config.yaml
n_kv_head: 4
head_dim: 64
norm: "layernorm"
lr: 0.00128
lr_head: 0.0066
grad_clip: 2.0
train_tokens: 110200000
MLP neurons of a small language model. Each row is named by its layer, matrix (up: input weights) and neuron, and shows model dimensions 0-191. Each number is 500 + 50 x the weight over its row's rms, rounded and kept within 0 to 999. Numbers have three digits each.
After each neuron's rows, "fires on" lists the tokens most often at its 100 highest values on Wikipedia text that the model never trained on.

L4.up251:515549515535425566501439492492549414528579456460544505484565510507495447418577483450532445381550436538569505477534451514474401479603441480488362606467463507549509552466507481518617488500488499494480427624493528505545512535444482545473413428506417485564494491571418477551523514544487528544469500488491473480471571527477537423551517483498489502508481498442517443507467460484452602441462462513550582342529495610486647500492530525544505560507592520467469514503515512457467561544571481517532403501585480512491489537442460475486447540456558398534530470555561545437538427497506445446
fires on: "ich", "==", " ", "les", "ord"

L2.up273:460563599521476616521538531461519430501530540416512444525462435535453481507481504482472561497498517551544448378533581513549579463515398487528379564524486568545483478461468534607591378464429439494462556517466511514466509535442506492448530528556484593527520486513414494614433533420467461414471597545470501474551577455502478403532526470557510486533462487525507457542517491624540471387462507496505527574448463591595519526484475509407500506578561507515520502526513511469435478546457474470386518494474516484521472501483412490452485483505554566501504512553499454365547485565486578472
fires on: " not", "ober", ":", " –"

L4.up315:499518499478480576533510561480526631537523487495559445521474526548417545537491487585578478546430510526488468464509561573519568496493477557464574492489547480453416444487529550660540498544494526518404386460468537476471433518483432492521544543435454536512578507535493396563487490478507550537495485529488451437601452476418480518635503563484485541509435440533387436543527577451445533483500458585464436430509554477532517366534474407396515500508510545540452486466520520511535461603459541404478499429472507479431443556501499471507412513530586531486450534538468557482423473508486495592
fires on: "0", "oin", "ost", "00", "7", "20"

L4.up9:525574562417495426489526593542535496492525460558540486574508520514457397524551478487547574455559414490498471521427377489448471505484525527453476485479481567491520532472494471456523471518499493503466636488438569490464442491529526515569506486469461440536441491566519479527455511549473427540491470501547459509636452519502561391492498536457596436520553637520450537524513536455549518419514518455440583454426568591485570435439499533516451475549467552385466484523416572507570545450485519524483488465539461458574429534651383543481488491550529517440591453511485496483452471531418437501
fires on: " and", " in", " I", " is", " R"

L4.up104:453536508569497481514543451546578416425499614517530497432568523519521415539391462405551534501496460436495427483461450506543453520438524561412517502477467427516562482460463475483519393447474544547461534493437536544521572511457498541534512544583460556532495552478465518604548501519492525476466436486466522457638475545512529504617479494456402486557537535329441450438542500577551484456452544444501534580522491538483507535448423457489507525494516536541512561543529481539491487575488472302457558517489468407548501536491562512464555450517490454536580490531496487442502421542564509538
fires on: " |\n\n", "\n\n", " the", "le", "e"

L4.up75:501481468444492489560564569437500518509506505465470523526507426418522431562520460516510514435565428438564536498560523571568543494551545479512573526346477553464496515510527552508441467489413541504616491478490541565464510456518540514576486512484528553614496470473505501438531495499462519525488410457542461463517458495601534464558419480469530448392573515490550530566488442600540455501360524334574500502528473539543505545434456531542486541504510482545469543394492506461387525454478513553431527461419496485515500510508493459463536431539569533472496389637539427483533503512583455444
fires on: "es", ".", "y", "h", "b", "eb"

L4.up308:461478451527537463487498516505524471480487489550493431563512520487492472544584467439485521468608498506531497485460566537402516538501468511539552486488495484538452520548512510391476396534523526479470574547460529613509597536492505470505420544436437443397510486497485520600492517504459376476524493450479432443551467463522439543588492396519464549543555548415424443530495580482528520507511534476564623439504517528514451473479452484575497508516371477469543462402490574507553507437492501339507514496565539592376495517529494532464582544551482393512553465483572468525564417511539602483
fires on: " p", "pp", " e", " res"

L4.up427:497499501520397522541466501611500549486536535440547443448538578458441519473465529523479484599496499470453483439488421482563443506579512605483580488502460506491490497505570425630514473512469414532473497527409478506426538494485463482488512531459497429480596514582494473504496559538521447546488557541437394356613397528447545572515526564485529469557427536463411555588501528440544517447582448520433544473541542500426489469559470519349471556535427576482450528490459494389525507541495491489538512467515481541523536519470516498493498539600541571433495526531458464518414515473453464592
fires on: ")", " pl", " P", " the", " St"

L4.up625:605558449551386522467524483514536431481569484523526541592517567528498542523472450516513466463526477573471449403490393551509555530418523477543517442500481451571480499462497489440364450501495476470476620504483542483498546521479532551460400491473492447419508503487458530456489517574543481514569502492525507569574494480502588382481467509519467484538532502534526576478495520607561485453526530375558469569482543357493559423409426505509539498487408520455483494497450480469604560427486537532513540471574485477500473515460449513439499490574463523607600476417497590493500415432553432491
fires on: " are", " be", "ber", " of"

L4.up148:477481404380531585615513530396564504517508447533574472548519535586393489509443501517502541493387472456480492428507442442538519548569479591533424577455445444412495428533450474547486567559503450459509460478492385543437573452399504544517537550504494406591518504437487437543462542492483467534492564538530427578512482550462478508568498466529469456546521506479491490475520559525524485510485511512485506454534490468502396463462445503411502498514506499480541564508423440537606538582504387547473561463524596468517394504570496588552541520548592545465491566521546441441462458551499510509
fires on: "ive", "ame", " to", "ow", "o", "ro"

L4.up363:529479496470462556473557491500571473352624452478463545547409431489486446523482493521508534457509396419571549567533510441598474484575472484493522617586538548516545497518445430468621577525514508536480425464565459493533584459453469486463469415537515506536480446537493524551547480518521470525432560501525550468518504491571454466460495434532553484487496458484436483486424483487449474568449553535532454471535432519571450511451518531489517503471608489391555394554407506469540543566519486518479547516584461489464484451568512531552545448480423477354492512457492457411636540482545551490
fires on: "ive", "\n", "2", "^", "ach", ";"

L4.up620:472447472522584518486597633436587519526531497508532524495549551563474515575509470570496526552543417519568553527492462468501584508467421482378468461466474490465407540430543422516414488521446442462573484495444522571502444346408527566561506491488502595586539468515503458519525509518446458547474591511413588506558512510502601490460546540482455579489497500492534420489515431578484547532537428547458490495498524500532463490452529498460471550497605516454506543506501421493613509482499520422579579500542461464470535494592527558397523409554504524440490508508535444430486446474507456576
fires on: "an", "N", "h", "y", "==", "-"

L4.up445:546495543528527543524594478487495533627521514552491505527533396539485534537471455527513509411463425532447500424488413546623487516440515546351495511435561507438535532494558519503575505486507427486527554515499553538566485553483496445449513630511502381505504433414469473450553446570538456488477497445529452493525421475510557518510444504536450445532541504463519522397459463571465458462401575445564498518546474473447521556515459454617464436514500466507539459444464466496426462500488521497548529445445458464548500685448508457443593577500583511443516548541484477545467551511568474560
fires on: " s", "c", "h", "aw", "S", "is"

L4.up200:464476475563485530481560530603497495524488547486524459479462623505525460576511516552423563543529560566490516529512529488542431528500499469459597519539474534431585497570574471537525519442546407519524509469511434500537599466528443369484489595519485521484542487424491527436497494561392472462491496597529485432504497491630479492444454576436472476462461508494527516415451486470486468505516547463459396402454549474548508553455573493466488441489577494468519619474530505417415560592552426522570524514424484451511458549416501475462449495416646464500520509493465518529431374537485482478
fires on: " also", "ile", " are", "if"

L2.up177:461508501522489546512488541418464569524458579487476455426540422528475510401490453470579532571489406454443497409434551533551433495525526539453484527572489516452519510462485573475405439471556549478364484386435435470519504487502450564461597656497502534571554499530593538453519496490532457516487466635498532459483519544602517441477510509525533434471537483396556518539440421526503391461590490542473456480457504377585505506472470450514435538570529513498562522455459535490545487558465550492528462557542499475477483534559485450511499446471570555520514537411395505520507453523471506409
fires on: "fter", "===\n", " j", "igh", " that"

L3.up11:513507445503580571475552503515471494413465460489592515592460638541531472436399525448485539421507554570522342452413421436439406501458494491497479561522620470513501450500514464526598424571536506506549386489517531519412488489501565379485505571565502412478510512497504429574463470553491572493464417493578566524497531525422439598487504466533511535484559478512526502507473490487467525425437559442459492509546494596497516568461544510548453483435521520519510584545428450551535479468464576509565552525512452505548534529456468485470557546535487452549495501436515497586469476566490452417
fires on: " is", "ang"